From a checkpoint of a small transformer trained on Wikipedia.
Size: 13 layers, width 512, 6 heads of 64, MLP 1344 GeGLU, vocabulary 15675, 45.1M parameters.
Architecture: RMSNorm before each block, rotary positions.
MLP neurons of a small language model. Each row is named by its layer, matrix (down: output weights) and neuron, and shows model dimensions 341-511. Each number is 500 + 40 x the weight over its row's rms, rounded and kept within 0 to 999. Numbers have three digits each. A neuron's up and down rows have the sign that makes its largest values positive.
A block is one neuron, or neurons of one layer that tend to fire together. After each block is what it responds to, as a language model described it from the Wikipedia text at the highest values.

L5.down136:474553574494473510484460522438438524468498538467430534509507433523506553502548477535533487491447446526484420558508481431480432507523512484495485500529446506428531480489520500495527437514459464495509462458492497457512512459529464547493507520443538433492473494545454546562510500481428545509442536527518534533571441518552448531473463402510489504535491513399502462513455509521521446480488538408551530555476448441517525385470495464562475443458568525506501608466574492497452599502501485545497553573471558462564531500527
L5.down252:507483584520610490539523578438478474548522489519501475453509415466497470509504518509497508520514506402472545529544543502537501512444546427432571503531559563541489512494462500468461545536514540563446500480494517475530541522588546469465564517493529546515502516580530422445510515527537477472505522502500513548506489526514475474459525493507486542493452538486481532521489527524552450517488545536547576522484488556496429511486540517509508426519514437473494499553529463574530497534470485457464527493471516545511505559543
L5.down420:453520530513569435501475495533443468543577472459433567440509456507456506549465486395459555466507548476406515420539477515454461420400550543382547515488482487477501479510549510537522517472478491437490538550513547412525547495539507565492438482447533536496559473514474483540538521549517505408461537482482522539455548486435506519536518496492511532542535493535474520460552522574502478518510511454447516496556569509463446592594543517519575489451486541421541541445475508491485559478497451481473540545524510427471545439517
L5.down421:530526474537471487500486501564547492455501553421435473573559519521497562506418450468536572533488511563529450456483576510519498454502461516607484482450512433511535533521474474500490465482486474407542428506608422544544512530422469533480557426475463486505485510464476507587563502560512497523525494427463547411459411560496527439448517507460494499551539456445485471498504471457577531477529546506477441441503487534491494472499442559466458474545433506469546427532434494471489518449465497519494529484526436519449484498434
L5.down430:472496501490522541473523576434505474467562522540533536538495506468486475482523526487475492427512499478441485505544468467502522481451537410435448468461557446556484510522507465522546505504436459449418532432437402505430472492479487503469509476514522465533440524534479462552520502500451501544467492525466519467484532425536522527534482520579540435465481523480468542516582459530438520534476517500485508500610464537527360467492461475516540494482449503444530531497460530519413479496487513487519483588536552481515560502578
L5.down497:434470467542505478464496548532529527516491447482436377529515471481545534525495519532486522507489562503467454489479553456516469541530529525516493472497516436578547450452551537555492454489506506403569491603560482477480466519507504515509505498502498452583539447533478493480504497574551502525476509531514478440505515469439450458452471552462473456494484480344514493540494495516537476477511463499505474456594492479498463544509362507430529406504436477493511420487570506459418546456460442503467504510511549573511518536451
L5.down741:472544512479617461464545561421457473508456485467452533503539466454533554546443514458517502465436513486472517549522490506473466495498491506463574542503540480525489572499530548497505482536533540483496533479453439520443605462448456546422446418455407526458527556471462553540552436515515532510453415526554472465497479514487488512470438519520489491473493488506455492455557497471485507517473497479477474504501487467511433480471505528455520498527465484468539499493470522540529413520551477495505469544458559529517555510461
L5.down1182:565551538502510486588526538424509487546517499510498525487513418524475520511449530482549512485480512520398483462482477488463471472472513559426513463543524523533454497483472524526495480525490529448553475478577491486475529475426522618518520559487597470517537512429455447498540498494513528478446495445540451523449518544462547494563501506497467419488470513440539494433551494532526495546485563427514526488545545497475477502511498497535504439519476545471499560473575494433507479555458481513474469498545483546519525505496
Responds to: Token right after a multi-word title or proper name ends, such as closing quotes, commas, "(", "was", "in": "Power of My Love", "NXT Championship".

L5.down188:561472528490492439468525473438472509634490529557453495455505516478455576552536472545549441474469602495471525519525555526500499459498496555531450508506517479499488481482481499509508471522459537510462532463483451473430555458518494443517509444453492510434445533479501536486498534485459540523555535503526542587507470497464538520511487505553564541559492477487516531447508478437548569491493556545506560467576509534555509482537506506535582444517581518540511513474455448502492601460472513470529376464542487462505499458514
L5.down291:398485571474533499482517417552477452447500576492486520501432528481549536439522490518466469525488498517379484539441519464533525569415540582484490535586560458534568444458397485468493457536532506494465479529431487485480494520529524505484479479520488476490489529469524462456458568548465542520471528523507532473432590508404516531510508545527520449523508546509546540535484454510540456479532516453521494444553505526491580503528497528492563516497605443494621464496468546469530480558509584447474474525556495490542463599474
L5.down400:484518510439516502517523446533519485526593513455472479487484454587507519548524491432492480515504519564531511535539450474475455504438522465545503536491528538448466460540507539438551479518487472463516440453452569539545590540484484532441438547487495513559503524527468451484522523460512475475485506492427471505491476538479517451569565493456586496416512512541491465446546492517506469580572518385534496463546491479441554423530507520512482463498486493500534490491535513526529502516469516481526462507556550608560474554451
L5.down701:451429534500542579550544519551526538472517534456484528477448572464487506532572457539525497474455517527474448521522476500487607473538485415548553442433518454430553527450544489522433464492493516518512478484495458473515598502470488510478501484469553525506464541459515555563441513537535512422568446429567483489459476497507524496518476551510552512480447528480466497414458514549483415432524501449440470477467512507485431444489506501514503468537602481552516470506530501594455572499475576555438506529510477507501596482481
L5.down757:498600434514546452479555526490515514502523541491506543496508532460491524521576513492512505500420483566543512446527556456446547515482528504489475531550514465453488529432461473517517515496512530533485481485515489551488503535509565460400463524477533535377553491471448567482512466469516593472450443480456508450539407523480502494552472483523507560490451553518470481456577425452552609478482494467581503516470462570480512446481522486467495526483424472519517473458523442489560445535559544490451477515550558418498464480481
L5.down866:454547462493508541582453486567386553475514583483540427516501521476506488536513502445551503519499518497426492476415474483527566480453506511533495508499553502551574498457453465484450521451498524480484438572429534467544580498564514471442493530449487494506452466477533497472617459461590475493435529515478542489486545481560455504509418502519561493572435486513560480538585483553555516448498477521477462497492510495577545510535434550609424526568425554557434489502524487496476523523506481475520499479514462517494523493451
L5.down937:591521460510492467557532468481463511443514529466555477542432479506575462438504557511582381521500491477528462507513555496551497493542509522534426435476479423430536537546502470493506515545471482545469482485458479554568481494471493519517463481578487454486543525491523533552429494475559476456527495435515504424447482451491547582464533491505539450525521515491469520535553433532472510548424471524534557484452548514502471482454491518480514513451551424499499473437481435456522533535594437474463524461522477437499473442559
L5.down1221:509560556439477487518509544500526558495528482418522559458554511531495511494484530463473605522501452488501498472419374533488511485466455546479518542457478435473544524435439558501519528538494564501554520467474488482528462536484532521529521495444519562495478586461486475480525569508435526538498513536476489546486490531554489483534511536478540534416512431539446521591510489409469500453495526413529462505461473550479497445479452474445514494529516526533516545470463443491520529485479493423474519489512523534492445466563
Responds to: Second word pieces that follow a split-off prefix such as sur-, sup-, ab-, un-, inter-, sub- (e.g. "pr" in surprised, "ort" in abort); also empty party-colour cells in election tables.

L9.down150:498542466549367498492545505507517493476494506452433527472514539498501521532532588454549492533568498448498564546548381458511488465554463506482449498444520508618510505507530533473548493470489414582462503482546545494518489562460592510558541446495568509481503477506489518450516531406530518528524489562467468449518489466574537497481533509490468463509475505532494519444492521480543529447504494448514486505497448497493465487545484488571506563463524495498468528457458463532540531503480537502461493479560544490556443493510
L9.down169:514511478435425447482510468533459459478462547441502449553489544511517440530523505507528434428457563467498472567552483582479521558473494507526466471473515485529494557457518494487527459481585406435466477546537470497508553491494531540472521498519476487506504547534455530486546524540504486499581540469528483490586557475517403534447429522490531428506561524546455516440478475479413483507494426515499477441517504466430417490607466513444503540503534506432488459458513461440502524524479479520472539488532546486580497523500
L9.down306:522473510447501497477472530462454510476484489517507510504473515475571439451478463485492463540476557577557492548623504497543534505503521529583479520511516505528522458462482503503428499535552514434501525458482487532494537464479487534536506502458495459554515518512483475497465460446523507428510570474503539481523563455490489438521434428440520554474426502541487488527517468413495554488462505586537561544469486509548502519472497496558463504507475559532605519506479527474495467468537516489512512514467525549528442410523
L9.down455:537505549484531514479467513528501499465567561525436556542511556515452514478519515536498516567473435483416468538458442532498489496498512560443447530540532553528572570488516492437495527480442466566510503507463551468525453530524506469538538498384502499467512512496515412499527516546522451467506409522481464457453504534477528498568508511480578497510507456524537477483537423544469464509494383443541528440479470478543504474476499430493541493509486558396462491486493509471553463521456549555521523476474561433467473492486
L9.down672:490574505487459501500517546509466525490493464472488463554495466493511476449504445406516522548485520554490482514511499522511460484534476556409483509532535463419482465452500451474423493444504461509586555500465524523529489444422421461586510440473544407410563502484486526490553484433557402474490524502511451417454523469531444458499463512527498485485575470523424571454543461532492535521513496429496596527523511509494515572483412519524445446497467492381556531482524482524542538524513467515541531503508528505519461504541
L9.down1241:476481561530564359519514470647448488476478479489546521491462467484515511432488443507493534533477470482533470502470560494515538487503435504453540575528456487558504565425467535555469450536560516532509416537545486466520427494484477522507559466494502449536523494508584539545568477438500514502467516497526526476463451595475487561518539548450519484508485540496470579475460467478425537479470554534419498526529460472537447525546476469477567487560587484511461465510396552544482480486539468529452459549495480509439478451452
L9.down1312:454478509524463526487524464525494527511470560488506508476488483498566522603433484513483494446505489408529543391513493612449510540525517524520469463449516456593496511494559428514540470488528502566459480450540518526486447541475477518481528458428524513538472506422474516487530440506481448486483486554491453516464510487485526496520503475510547479514562486453513491597444538487547511510527539491500453469453489493522514487508473491563491551516441506522579557506524498432411532470542483549509568516444540516497475551508
L9.down1339:487440507489546501450416544521481585454502466540527500446461485482550416529531481509509422485514524511486525548552475407568561542414480564468490503471473482411504432560519520535462530597540484515481514464535504529537488543482521500511510489395446418400523525509440482481448465483483480539439463482513510455454493524463492527475441509510477435476498435484523504491457533550447547544465494545529488529534547449531551499416555440431508445534553503533532495503519464500465501473452554472474483551510519540524468479495
Responds to: Relative who/which after a comma-set-off name, and subject pronouns or verbs resuming a known entity: "Florey, who", "It was", "He had".

L5.down338:476472471526511489479506521398537487566455469543531515522542472534438480413460503552508490530506523497494487564551465525451546568486525566557503455560497485481430513525442480524519515488508546480525504489422401491502490446466475486530472525466562536474588516495614498535525477452458501478465510539476433483484526497507517579517494522432500531490502509496462517493483504451446488538544511548520521423406523470478512504486497530478462461536521531504513620479460502585496507561488508567532499462478471472520494459546
L5.down399:511588549478535493492511524522536495479513549484516572521527478502468610484498561513494500564505462551514401468452500472507518492515439506447476547532566450393556537499404522538467504479468457455424476492593490468537539422499555503539533510541493415508550489467546510539526477512504506556503553438530477514528446474513530507401503473507484450510501562496529535517495505521501511474490478487512541462435480473452451495525510535471473504469541582452487571464484549594518554486447461580509488448442453448504520508520
L5.down427:509465471517500514509548464496515489488494476515450440477461450432516504518461485498553470553500521499544498508502543519602577536483540455552485456516558477481488517488524485580487517415558556498459516552447578468511451531533559517479494494481528566413450513523490520467534453430500484472432514455479491518469498481449479486524464523594499482538452481467519477532543481529546506468508546462497499483524551498561445491463511504526491508486450431535508531443567470498461425539496510503521472429582403524500498491499
L5.down675:566519447549556505482431532470440579432483495493522535490550561443467486489513533496503489492488502495522513509465464446449536465488532473479511446524485592481517508429423462434460482448436512560463533497537415445485530442522525456536524478460471427464564490475517484460531498455484555466469547548445569468537381461587459533486477480514510610439463450508522489440552564518486467496532479504460482569487449465499488454540511497524435501458540469497517556499553519525521502424493462465513485550441540458467545502516
L5.down874:403533503540517550552503558468521481484463465499470487471440508535500531549509423405568432534437524457489522486502465477568490486439486448475505520501488586497493518525477474516531471522581498487606513511526574493539553410456501501459541515495439516524467506475465509499508557524539432467488559508424621530482523463510498433547489468398485423470540457458545507463571492455559478530511522553547510492510551526513454459509502537540459526486497482509491496596498531482513510571537555515473502489459491449510505552495
L5.down897:488514429509513516533461502523472467555525569525523509486498389486516490519568441523572444509473604488448531471508490535446537487455529450447533445482568475470525474557423509552461439481515524551468525485540544572519541522556435520465486471491452528505508533405537481519497500530530549516498508502477519531431452567537535392528502510525445447475458496539520498472537511552533479491521546482481498530518585557530397532467490499493561445499453493526483559548523518455509491514501523410487515506491477379455558461494
L5.down925:505507556551544504518506524502503491490527465465520484469453480547548517459539529485513453482496542389502432519595597520536489546542522511440544458604535469447491518487506492531486496479583479527524518456460622506507484521542538507509525520501495506496456560514497486541524472503499516562509569508558486517483518453510518470473473479502514568472492485506496440539527518510595468487506548515568542543430484422528430466520509400432529491474470490519514562450532562481519519513415489466546491518535493449563538497512
L5.down1107:527469502558477509512581459521500500507451508490508459535479450490530494555509500446490478540456525530553493466501490489498507417501530502469535512487523571536486444535494510487483489511508503420453495453468559451539484447419423510490487473447484478534449439494437527523464523552530474472445477516522565486500499508431599509530496476507441456519451555506495493474526523532529569480524572575467504572506564464596516475545481512475534567449588559440428534547517500472456473493505511504528521585470486393571556507586
Responds to: Final two digits of a year after "19", "18" or "20", mostly ending date ranges (1991–93, 1972–89), plus column-separator pipes in table headers.

L9.down73:482441514433488486539537509478482491426530386484503452491526541594540503523439494473554422535456548556514451477530458509548513479479526475582482494434476514518530529480554539536523458572507526532504537515487490516431522556526474494472599542469490555518548527490525497521467441500490486419539504502452463500480456487563472477520500517561524537538493497474504525542554421559538480478479514547530477521411459500502491491527500566515478544499486490490602459530517490471524507490555547496494491564524528475477453484544
L9.down294:479504498464475441476463462511450506530540504451499521511469526429450596504505481536529513454515436484488462498558489547458478531519573478424531443490470526513558487505463515448448502519537512517470492548511520534567479514464501525436533447448547409531501526496515536471546496536524527477467457544501553504546547544498520553515509527585591490530529474450443471532523455478537517386521476502490522492474493490519444547485456573552458490504555496506461523470480435509426523495494530512496511509422464453530577478506
L9.down368:485417539472452498553508468513543460448540504508497451516619550532476397492451499527520505496496478560484498550481536509593520515507475504535470568433524462589488507464533586442486520474465516495513504561488480527484455478492492495518535545549523519542543489448532492483436452497554483449500511537458375541517480514503490450480496475512520550461450543564514512607545460482435533439470514490499497484447488517530519468496490447549480514558543520488446522485440467538547535487618528471481490494622466497515466462498
L9.down403:428561568537499488460479506506493523521473495470507398438456428418437512546468540561436475487580484395451481562504514504468439460514496412502537476497502490471512513493506472503527542528449513493510509434548497437533523515594547515497520453538511558509446484522458495508437566572571492501492525552538490504451507410481455536508535443440464488431547486527494496423483544590499520543481471541517423533562527459501495551591477560492541534509501522582471461566530466511539460506520491498527462542476524551364490615557
L9.down425:415531497439448572491568465508520521554532499488481557475562553554431478546417450469554427517566573504493518474531565479441516477536559398489514528485510471494502521478481438490462475491536568582440483515501534531504478496516477521491538442574482487535446504516495528488542501504528535503474473571459547455530473555547534522464523586528446510545507496444472475436557543462583536450491516455498489517402479486501446513491565501504480535508516368535527476486495454529558510509511491492497493527498484471493504511452
L9.down662:580528499505537554503540437469474487518460508512502533506529536480538567480493551452456510495460505538397487536487448527561532517561474433463514501498502519535483534514505488520525496513454530530556508504489476469531482463479471514508464564440536461521463561465461529458498512558465477520473456502548516468551503440522480476497572557474448475479497504479490461481492490546592450459595463493483523445524520481444529512472486529442528491500499457579469526493529548539444523514409536533492472497494508482600430545512
L9.down1009:477511525509552509498515484458554522421500519551545506462446491557600502489478405515530506435452528472521477546501470501486546524476487491554536547506548508492530525466522484486557461494472499442510514504530514470486587511468483567468601504458444503528491538543490465509428478564553480501495476445533511481409437485443546474448429477561490510547483483457449475471508515541574489598498514484501563514497522576492480529523436521439539503500383519551505528560507497554440532451503522490578495530467468459562490495453
L9.down1040:539537520501469494480534471437512533486541481435456518483508448441434462517420489526416516457506480410528515529548527447525520458460487577488559528477472499460499538549483488444486461517494497495472465456498476482596485520489489533521535473516513496563549468466510435463519515450434555465449450447512444535506601466482476539595493497482467477493480531494563552498515560526533492502459543508501534489554542506564490489516429486492510490534500552539531473446490502405503538516508506466495530503497501498450477556499
Responds to: Tokens partway through or closing the title of a book, film, song or game, mostly subtitle colons and closing quotes, e.g. Electric Dreams:, "Live to Tell", Splinter Cell:.

L6.down500:469475560485506477500502516531504447469522517549455517526464479463527524463509482550482501439531581517504473473522526460413499469533582537540522509487607457512499483524552490535554533463503493477519496550493500596477490532562490547508545498566548446492469513521475475468526532551557602479483569480543534513492520524494508458501413535458392495509497477445464442491519479473451401554510545418500483535559562524496544486524516521487486467533484469480558548507633538486530515514530500511506491531544508471472579596490
Responds to: The last two digits of four-digit years written as two tokens, after 19 or 20, as in 19|84, 19|96, 20|19.

L6.down290:464451544502498496518525440562522539508473451486531486471425512484449483468539438465459560474477582549479424552592562515459533478490457453472509574477503537522504484426548532483537486502495500520473463507504522463540500499536584469527478537495589512470546488538439437483525532511520504497478524465520378542572519494470552498494587518514582428496591557516417536463476537480472527424507523461490534451534476488549545489511486494380531514452484503503450523459520538570588508543508499444534525478494470441501443419482
Responds to: Month names right after in or on in dated narrative sentences, such as in September 2012, On February 19, and in July 1987; also weaker on other nouns after in, like summer or week.

L9.down63:512439474482538470485515488479529537467486473553492502486492400532459515509491491480558550453470461515559510520480499545522406471540534512528451538516491467535428501546485527511382536589509588523446451453533531484468476514482590555529467518483565553478492524435493461523469483464496525481462520497533505484498511446486540508496499538570446455481506548417480484522497511489498487506461504532511509457537540501502461521500574432469517560466593460532475464542558466476505526472436521542464409529507538538527503519473
L9.down240:466552456597504477533559567499441465463440434481473485427502460543542534506461489488507484467490588503480445465484496445454451541501518491412469477565485484514505522481477525492436517490463556528506504499510445517476495522486489519487590494529473446483619496569512459544541451525411468488451478521459446480498429467512493586415448494503544499547556483479513515415535477537452509505553502554543484476485492490491511434504464468564497475431499447497497523427535476493503501498510449514446489518510596492482542599458
L9.down296:540564482508483469491446500468485530478474461556486417521543540563513471554484558476495494528491553502516549553542542545452537507491515420449474496547461556486557484436514469502530523580557450577490532562502558564499470497486491405505458452463480455487493543549504570525549526555501447514555509518509467547508496533531518552495448536559543478531443498424485449523520503488505545432493582499504556556486563502570521516487452445555532480434524523553466509500498497509573476555498531507513493486483515430536569459441
L9.down882:554560489489508485452465496488496512491573553424517511451574487524465540495491484501484487535482461535490434461540552512484487497577514471475437477469546455556458528553467516508571461492488467461495515495541475502518458450505517506513519476590495496429504452453588550478509488509475510508462557551475439473485502538608417582485539454525499500503568561452542503496448552505505525510464495565569480519508482518463540483489562436539491531406512480475493515459537495464509514554479477465502486522587535522477514562478
L9.down974:464469526398453500485514607517560530474441543514506487559488534472468470515489446543543564537508436522443445490475447450551519486523486437503541473528457475552512637476506523518457504576521513410427486526476526517502479517486551553526433471507404549557529481454526440567466494399550528527470494537501537513464472506464447498538558472517441460465551555449397487464497502504442421490517484426504444527449560509488464483495471460499433523472510541494501529518535517522564478478525436553479513537417512517477535486509
L9.down1037:525439523533377513480576571521508557524432487538528597460517561548537517498472531549457452493456444505480433538443526443554503490494508518558499483412531463427499556490511495473484443493503459508476517546523477617550502485472538492554487461488501501467558516545616495509479487548518474449595510515527440522476487520491482557465503472495445552534490479480459498531512513504533493530494556534511470556514462491588605496472476490564457522444475514486479452439535490433520530491527519472538491532520484493475503539476
L9.down1220:506507524462472429541538506474494517539506475527529501472443492477498501423543556516500468550467552501477503541528479518487546515491529489552517547554500500473576426497513497472533584433480505476545510541535457509521518446505513573449558428512573498471455439443525522392471446488550476459563473476444461508508470499494540494480498590459494506530543501439515443537521533542448554456490529515496505506497570446458518487479522486516460507468549523518490479433594509532488490498495475471536534537465450550489587518437
L9.down1325:474452459531539488542487531451566492518545439458507520492503449542498496499419479465491520478530481491459633479523493499401476522542522456521510393528487458502556554537563543548506453449423581451489579446560492501519419515566476490531527522539537474508534453439474484500520524501544510432471458482453532530483522443499470485488511512555442509465457537550488450466510482446503500548501468529494493508529457531567480476459491481529483584458483503439554521434532534512477540371482484481572501555451514511544549558475
Responds to: Month names and final year digits inside dates and date ranges in biographies and histories, e.g. "In March 2008", "from 1927 to 1929", "the 1984–85 season".

L5.down277:453494555498517485538545526544489430519504502512484530435534518469461562522456487571498584508549511467547459468556473481497503503552487517491517523479516530532522529455546527522561542452525469520463431535535521516487508499458553441448457524472435492462465462526528564542528488530526544481521482475527568485526464542532514515415456527449520454502576470451479547479512491445547479574503578583515456489429578453499473510546482559518508554503565497503538458512511511519461436537543462520425479509472512578495505554422
L5.down448:597502563453427521529538461491433498504467537540452522548474516497489492492588558556453467535448461482508536465578590473475531535436514541472597499463533504481519450483433432527531573462553545540458479424481523494512508457436547497559505550547428511504449460440475487498485438512530451483513541500533424425448538536500520495537474564454491552433584485553501541501514601419529471587528532503495502501535516510494513565487503519498511500552529526492537545460486541480495499526558395480543513522444495480448581552421
L5.down487:579542460531465493492504494476490549506490465459565541443524492462526519491519544525399475499554485530472504555471495485480492542466523536439524520482446473516530518471482553453518543446499524516566527508469457522416498507456455534449510507500544575521455488495540501517439511574524499599506521476516502480509512517472480524499455404467466496489502537450482482404493484485437566543497533436541533462453530496475595528537487473525483601557534460515533504472529481490569494521502488550446488438496477549550485539454
L5.down549:473515530478466498520469539559423435563490482507495520509447606522494485495514542461553489570500536476565452463593530565538577538531535501511461522500510470499437478492454530528558499474504538471503435447478479526509545557400538515495454543491560480486495527432489438560510455474518459521508525464459490467509530559522417498453483487441435481532516483612466526498482480491475518548571460524460550489519531499448441567540497515502583492580524438477453509515489512459509571519527478492484478466465530492499468435501
L5.down1017:569491516459564488513468472466491534535480433482547560459467490548494503458531453524487501513504480535539434478536527514534503458542462526469511453459477511455473565506521516542504537480535456502529550505494473493577506518509494520560521517603491515526517437419539507554472482538446478544476579485505543507457438457506500529487550448449495517493432469488541444554474512389519493553489554518513525482410571475467460525491508523491451538512457561552528524589420521521422512543546450545514507430506480446474524438437
L5.down1153:451425537494501484447498519430523513506469478565480465523548542580548556500454434506502540516574557479536597552463489469539526536520481455406473463549533532520438497556466532517513516527466515508576496435439537470535454520518550485491567523488571575485539436568441509479462536474445441527494576499495581446497565487445520471458434528484542546456490514443475495520524469520519425505491481455538500455536456539463462566480519464475487536532527478531519508465507468531524484488509498530453448515584504486471474507485
L5.down1282:393508468574519445444494552491536532471508518493428498496488542541494507556498535536447475444559538470575471464544495486525433502582485518486475528507532514481478438511459493537521536502552486552494439541478513468580484502454562478498567521494468471499486464567490531475534500501510519463484570546493560479507547471446543514468486495466433500464470483472516508566453450501547502487521520540473585534469487474474517526577375532447509485529422487469532519502545435486503463509526492475554426464419499520456540434470
L5.down1315:518449484498490448551538531509516523514451463498528511506459513551542562469494469513498474450462440481552452459674536498499525463447489462490545431483513435497505451470426513467545544472588491491484474445487475514523518440475487504496485517511517527532540549471451472538526498476486425521475479530480536524550492483464490486492485514393461506440497462458475509497472503426531506470524541489529558484497476477482506441523569540470527506501507535491534446508466526502488482524457531526527482503525567486502541537519
Responds to: Subject pronouns he, she, it, they opening a new clause after a comma, that, where, or sentence break, plus commas ending introductory phrases.

L6.down1153:476504560516563498466418550494499581517461434513456531513499508483464573473492508531491499505552419473494459506535495526535499538524554554368461447505522485500482574498522455555489554548480548478539486484485506531478447492413544396440452580532457500496587527455429456542556464497545489474482445499487523496498434524500493518555477480519459567479467491463463582509559437472539492503490561530422520490482450529538497480463587505553488530459514491484586499376505499457440460484549544443474527423574477478547494482559
Responds to: Closing tokens ending a name, title or coordinate: close parentheses after foreign-script names or abbreviations, closing quotes on song titles, final °E/°W.